config.toml
n_layer = 12
d_mlp = 640
activation = "reglu"
positions = "rope"
qk_norm = false
attn_scale = 0.177
bias = "none"
parallel_block = false
schedule = "wsd"
final_lr_fraction = 0.0
MLP neurons of a small language model. Each row is named by its layer, matrix (gate and up: input weights; down: output weights) and neuron, and shows model dimensions 32-159. Each number is 500 + 50 x the weight over its row's rms, rounded and kept within 0 to 999. Numbers have three digits each. A neuron's up and down rows have the sign that makes its largest values positive.
Before each neuron's rows, "fires in" lists the words (lower case) most often at its 100 highest values on Wikipedia text that the model never trained on; "fires on" lists the tokens most often at its 100 highest values on Wikipedia text that the model never trained on.

fires in: "also", "only", "later"
fires on: " also", "ly", " only", "ally", " later"
L6.gate121:489376565492501554543559438453414508504553544439550570459435567412571485505572516368425522479506516462493430400495459517412418505462623478479514466579539483507582553517473546536515638487446424572544455532489471470515487472513504493497514453511430525501437478522452498492481408580488584517480519524507505489457425486331494564570412451505519560597469567523527580563517542500448527499535
L6.up121:490479421463581436454445443549554493498461482534482497543529501413572500582565549607436506603476546530404506443469478580530541554467518425561471566483500555445597566474511475454529509618460460506523583515526525562472453541483432452639513558532518521477551471483507540518434503499571547458527453461507532442537442471442509423437470462470514488464374554448521550456494482576530495449583
L6.down121:631458543535428499518535461542422528506470480553521429489618608526507503416491475462416528503432450570537539497460457450575639471522455549541491551455520449467479501535456519397430412476395509640489495522508491526479497547443454478463505522467486469505465489458435517429532504483515505492426458560483533509478491479613556521471534577512534504461518491510513508555570597396352460535480

fires in: "first", "second", "third", "2nd"
fires on: " first", " second", "d", "th", " third", "nd"
L6.gate238:507474433472599538514468476552492537549525554515473512523432428506483399398522476553447520500502545536574584368438475658586530587466513544567450486477424451521446518494455502477407506528525510417436518496556473450493488501529480500494532587515578483519551488484561504453504447475519426535452510528473514435568641458531524432508476582479506533509448507504433519604494507539559541475557
L6.up238:477438472533559496483471498490437492480512428571507486499582520462533384453494527474510495464521563457530611529488528516463543436448497516550415551401495522549543507416496448487510525478565393436522481461441516482577582559454399548553542582667519440432457439568539447427518543436404570516501506493516525440495462529578515450547522486423516415523507511403478571532490585583576496489520
L6.down238:440564552456412499598446493522488468567525441506486534401491505460522462530520539506512451537551497638609376434463494455501431486428493451426426541498495409494595478477451527482589518623461572521481432507504444478579453533441517540564479452437532545590521491505528507571470485484517427566545532536556497490537422467515523497534476536475614470500477574468413499545586602448482473484507

fires in: "and", "ii", "i", "iv"
fires on: " and", " I", " II", "I", " V", "o"
L9.gate563:566535494418445500597567607566572509490540530549579537454432399457534532419524550522466503449473534502482514382547427501403510442438564542574538499536504440471528415432473533444475505460474465504553451410592586483408526494465462404514444504410512524552588441411423485501436461604498554510546623487568486532531522491509522498533526514591505524521483529526463506446555622477492502474447
L9.up563:511532439519552594447439513450486398558537498467521416517516500556508503478571545464538539563483489532312560440603502530507450482515446460485558469529553517547466385501426478503503562458487418475469480423467417522428459417370540533553516412538450467462523419492451464532538395483467501551419553478532468462514509521519530468501593549514429588493535514461548452520500543567554547469559
L9.down563:476541498570467530492478441565533522546535505434508559434492498589548503426439485567428477538521389529511614562450478545449398470499572448509531493541424550550509394451492540507403496434540461456512505497534458519483522541442494452514506479500465491498542554564488531568401453471571499492420454513538448609535557397530491481460535498510507589469493566553458453436440511558541556438538

fires in: "all", "alloy", "allaire", "allen"
fires on: " all", " All", "th"
L2.gate329:488415482452504548528499444616445484510485548496491507568401605460519496532398483487504470567493481473556563541534541503508481491514484411453577443469378464516463501494500536413481529581506497505523488519415539513485542399458525556488375523486464464470547432539495514437482433523367571450506574544416580493578380478541449499514497551491581457393483507497490364574540616431494520479568
L2.up329:525458546533514561555546498608525500533501516493522558613450575430589501402485555471461547591488409479538499531493504536498442530635509388492568507413454509574484446472472507413456579555560551573525485503463481605602559450426524512490529517453506494480434386503605441440569438581475480445497497489400505552572410552517452458416521520489593521462502522437513466589584533500582406476457
L2.down329:500525486519530501588489473523481578568510604462498547470490606453480550455411439550501431587439483501474480503544507477496428428523454395451497449485471488438553517403500483574471547567463558452454496576522465450511547461469506609519563514367463440489467520448531490588496485475486558548476513491466471463552424504482444541547413428418529483518433536488469511603518510496474418466560

fires in: "chinese", "management", "temple", "manager", "chromosome"
fires on: "mp", "se", "ment", "ach", "os", "r"
L2.gate75:531498543503438512461453624547564508497509445494504438389523493562458489572532484439637437490489534465618549530525493399473537502443573544545559453473558503383511540518506489470372486474540390513516455529541438546519489479464582504485531563469521398514479514445443559395511421581476535501503565426480484462530574453504484468500467500559535513486437493525461537510562465544511434561473
L2.up75:510513568593638457528476576596527532489472572473563495542452553538575559596541558420440498474486500522504492417554397500541584565504442480591522362517436531457533436496501454471501437546487445534552558602574525483451410524505438450459572523463570463598508497414487470431497539510526430469590504601501412539533506474527463465485572512512541536372513511438499560466504438514484454420451
L2.down75:538522494422497475418440400517501457439411485541445458536502506432433448509564389512470543415432436546475532545466514582518495484487549444523592550549546474553445516496544474543465522558524437465495553502449489521589543481521504513631492449574456550505563522539448429524548466492480472432457455578491589403514438472475515489483436450403591547517589409547456524473511522557468430439468

fires in: "at", "in", "during", "by", "when", "on"
fires on: " In", " At", "ring", "y", "hen", " On"
L5.gate569:492493597466551490534503520462567437515532533503509558461594500484537540581455587487505475445589533491560502498580525402530550489564521482474505490424518517533583497466418564474509533544665420526507545545441541519574567447596523503475576577489498487465484395453500453429596402559530447515462470464528453596428488474498606456532464633541536459518425606502527482458466458421348443474453
L5.up569:490563586459475531523447583509530485450489538572502527474556537413542513499539475471456432480574492521525486551512522466520495445519455493563446449579507411535484535526471576510514465485411421556533513420491453598549532421546454513510486509507479479473459500545465468334498503451429529498500394468543438476444516442535453433593524524494505459540460576441467538609512440535495523524455
L5.down569:501565312466523530485513605381661433571432506542488513499588520546446455476443564467522466500466537461487476438466460463486450516475472567455562404550459460501545496493434511468482521489553472433547558504566472513506520469431558414456497565526498529467476493480620571443584507476531532537570573540466497527623544502517566430535513476432445471518579547508434508503455504443513549575501

fires in: "1"
fires on: " 1", "1"
L2.gate33:532434421483453492505551579437512527486447476547550444499566533578477629516483504376563470450461445448473540476521447645384510504477573437477597482442485493454517538558435562555511522461610469455465408484506523426549446528533523519548476537483509461597475435538545490369467524564477472455454398487493494468528544520483616471436525470548541579510507476482559405495420600394394491581520
L2.up33:499482501474460504556497602535419462438402507474555457465440536477449437503364476447462444492572518496537569454474607567519474574449552516445450511463486439446487544499376551490583575577562423447500473468547579472490516361466544513528435420503464450566491521530525430417549489576482448431556529484582482472602496411508540457423535523472477496448586567444491493525492551452529508484468
L2.down33:511561519484467363537555464463467468569488472492551483506418633514487460527521507437426554480579440436462524512550463519536497466451606458511552473534559437519556452491484521398502452532487442474472465462591501531543551535461508511453501490538473441542503474506526546517480496474452461482536501520542442472494570575456527599493447499474492527486458474518548417551412468511428454468556

fires in: "system", "community", "college", "climate", "place", "region"
fires on: "leg", " system", " community", " place", " character"
L2.gate81:362493557546527504424651470544478499596624532423555444500449476442563458549482473517460506480506553466515499469550425526519536445528478522576427490544477570509513552556541491514493502475487555528475500535568531436467435473457520485448451438527475507420496533501542416487452521535484535446406556592529538534407493508527487492557487568592534532504576482480486450550544446451455475468516
L2.up81:456545592578531532554566406558484541498627460468539506486318487505544429510459529479498479508482545531495448518589437501538516406512482464522436486509499535561517494530495488520489466461432575502482437520484503429510441438470474464434488459582516517371498526555576428439468469559475540490451572605509559455487472476488481433586419551555460607528573436456442461588496517486415446549481
L2.down81:431517475476547510437385541563515446538503523435501580505560509445469551481461479534486523470576493380468398505573494480457507521461434590451481417506427527515521495420508535526529495515449483462516543420515574493501556358479489497445538467423479488445532491459445470449459570503569454419476565579447516558499491599431446494585518492525471597555477482496467497489589497556497492536515

fires in: "second", "succeeded", "sep", "taking", "poems"
fires on: "ed", "p", " second", "th", "d", "em"
L2.gate363:479467433511569452529617519462508446663448551443454512381549499419519562503500520478490507554573449561478541562555547514457485531465488583501545518494556484587444473418490455525498571497539421484442377509555415365565537587494509513523467559550400515465570499474427498495418505481572533510484504540561572486443522472460528412543535568481604570441450534537469530489544584448478394437525
L2.up363:526491488476540580543389506524584455503549556424503593503427516461495476486503544521425559537491442584530472468445469488535519444559536501507465566506593481546457431431404463425527553473517524489600428530541534522579480543505583490498487493396526498434501502489592516445502580545504529516476475498582480570572445568508516484569464411467448453411505503501542433543483609529588513584437
L2.down363:485450446427545423556619466507435479558566577546529508507451426493493510495505474533461485478581518450530420539495537374554522413494524537495427450421559461515621509458478600413509455602444462522537447449470472527418551438486473553481456577521530555509518455531534503501512453494506391515430531475502483431522474476509555507489491522451598520516449570654480529515482535422443574494541

fires in: "on", "one", "iron", "at", "online"
fires on: " On", "on", "On", "in"
L2.gate113:503508445545439503409480525586601443493476567530507487533576483529533484600528528432472458430499487500482458400489524609619481494527471459450515486381514496516447416567512589559518483518415518485501423502552604635519549423509511466450439573491503481527412572497492522427535558510542460504502473444410554570488447429489518478432381469464596568532532484461536570445598552469443447487478
L2.up113:436532535544537449509552480567566487384507491555592522487508437395469434590528429522479500532535494500445495511614486530551568473524460494567461420524405515531525483455491595446516488537519507476503518482497545575523535440490435503563466491456512483450428535514382477510537545421495397422536572502515509519506500499474502543542485551401491574530426430489448514460563554487487554528477
L2.down113:479587503390540490448525490552494472509435550470552500541469577495479551502553466453501487542508587518526450532470463574456525552538549520488507540528527479507522437513460452551427489506466485422481512504462536546510605443430544409386588515475467585438431530425568555454536483458555466581546447521502511541542506495506447494488520484431520540494514447468561532421535470492486503499550

fires in: "all", "other", "alloy", "more", "different"
fires on: " all", " other", " more", " different"
L3.gate542:468404447519503481518528544536502550472484484505487503485388455463476565463388462548568402479444441437460506403485470441518477493432538486470431580518511542478531499386540486615513569537484464396538525457480545504601474459493478527501556619502506466492410526474567439602515424465483515536496535578496400516525497519546509414474456565488468552490458496439466452542544581478455489473515
L3.up542:514411523557489496505448464536542471431418532512484507511460444376421490453473462421471426490498537531542423495453556454490471415513513486512492483483457475416508524500586546519467421534563412448505465541491496422611525540480592504484407493573457382504474450519422384530591550522449438443587513527549600530484459525522550480418454498396539408441420509487478563494494558532538496512430
L3.down542:503415432464520482503480500515498511430509483485449527530467591437536483493372417464568513518396571505517544507580547426575536460470439548458465548538528581410517516503530527538488548537549558558542503412490482444515481529586432494534560544474436521451476576471503440471524505456537448484515447533572509445614467513510525502504547482431522617522477525373454542507539504541514527413514

fires in: "a", "the", "an"
fires on: " a", " the", " an"
L6.gate580:355444574493539522467542539504485596526479422501516510431539535527539486596589437510486545447527508463531520538527472547484413556484478404513411530554505508497566528536491415416512483498639456506542475427549419506496604509576531469542533462526448482508517476511600504516430480601491528480440569516475490573473468535504473492516464524526481561504567596601409505521477527358395532549512
L6.up580:493579486496516548534507579454512461426545547473429498593560561455561401564456534475501560499601492438501500413478494465458570515512457557452442492454517477477512442539532524586456502510605511506507477536449502439479511479611529461498506566469552511560479480512425464459542477541430565497441572535550559515589419508513419515410400501477473440519474548542308477572351526585490424534519
L6.down580:511469544503476486488493554530599490454517493489553424356507397497553493441529507544486539533559542574454451418430535590469436480498533460504545542566487511525547477502541462493600464493552513528464362473442445545532596554407523599447476538493596462478525612594510525544406519546484519539503542523486574474486513606525614426476550550507480521520437509497555578550586543606451519485503

fires in: "also", "later", "only", "both"
fires on: " also", " later", " both", " only", "ular", " previous"
L2.gate163:404465524491532478491455477527492463445523547455449485524464517470510479540539474481496511517423437508472560539430612492548448508537534444451446591478470412522492454454471537448516596580550561446487563433490520460587542541504538546546446581501512444540492412551546540471494474620526509475532554631482421486468511492518458542421534521474430467431464446455486555461517558458450481497495
L2.up163:498522541524487505472518435490446428413516543512471512507593561369560475593559439486454528497438554523542541487453553538499465569516480481426442601512468411525461530463426438539459477528517468504500505490457532543519449493519485529503482528592564381594541548386513478516449521456549519480572603526451503538555496524428570550532505442476497490410496543475476622422617419510490529471513
L2.down163:449431537454525553474494454460570475378502549509496436508516630487564433539530422513454417492571464498477511434500523480533516510510480469564481469525507565477460518501563561416512540588454489486452517433540584454514507500399497513481481612416483480536465543593569479464520509469475568487492471471447432451475493566446553504540401499441485484398417454527450493513484482469515488570457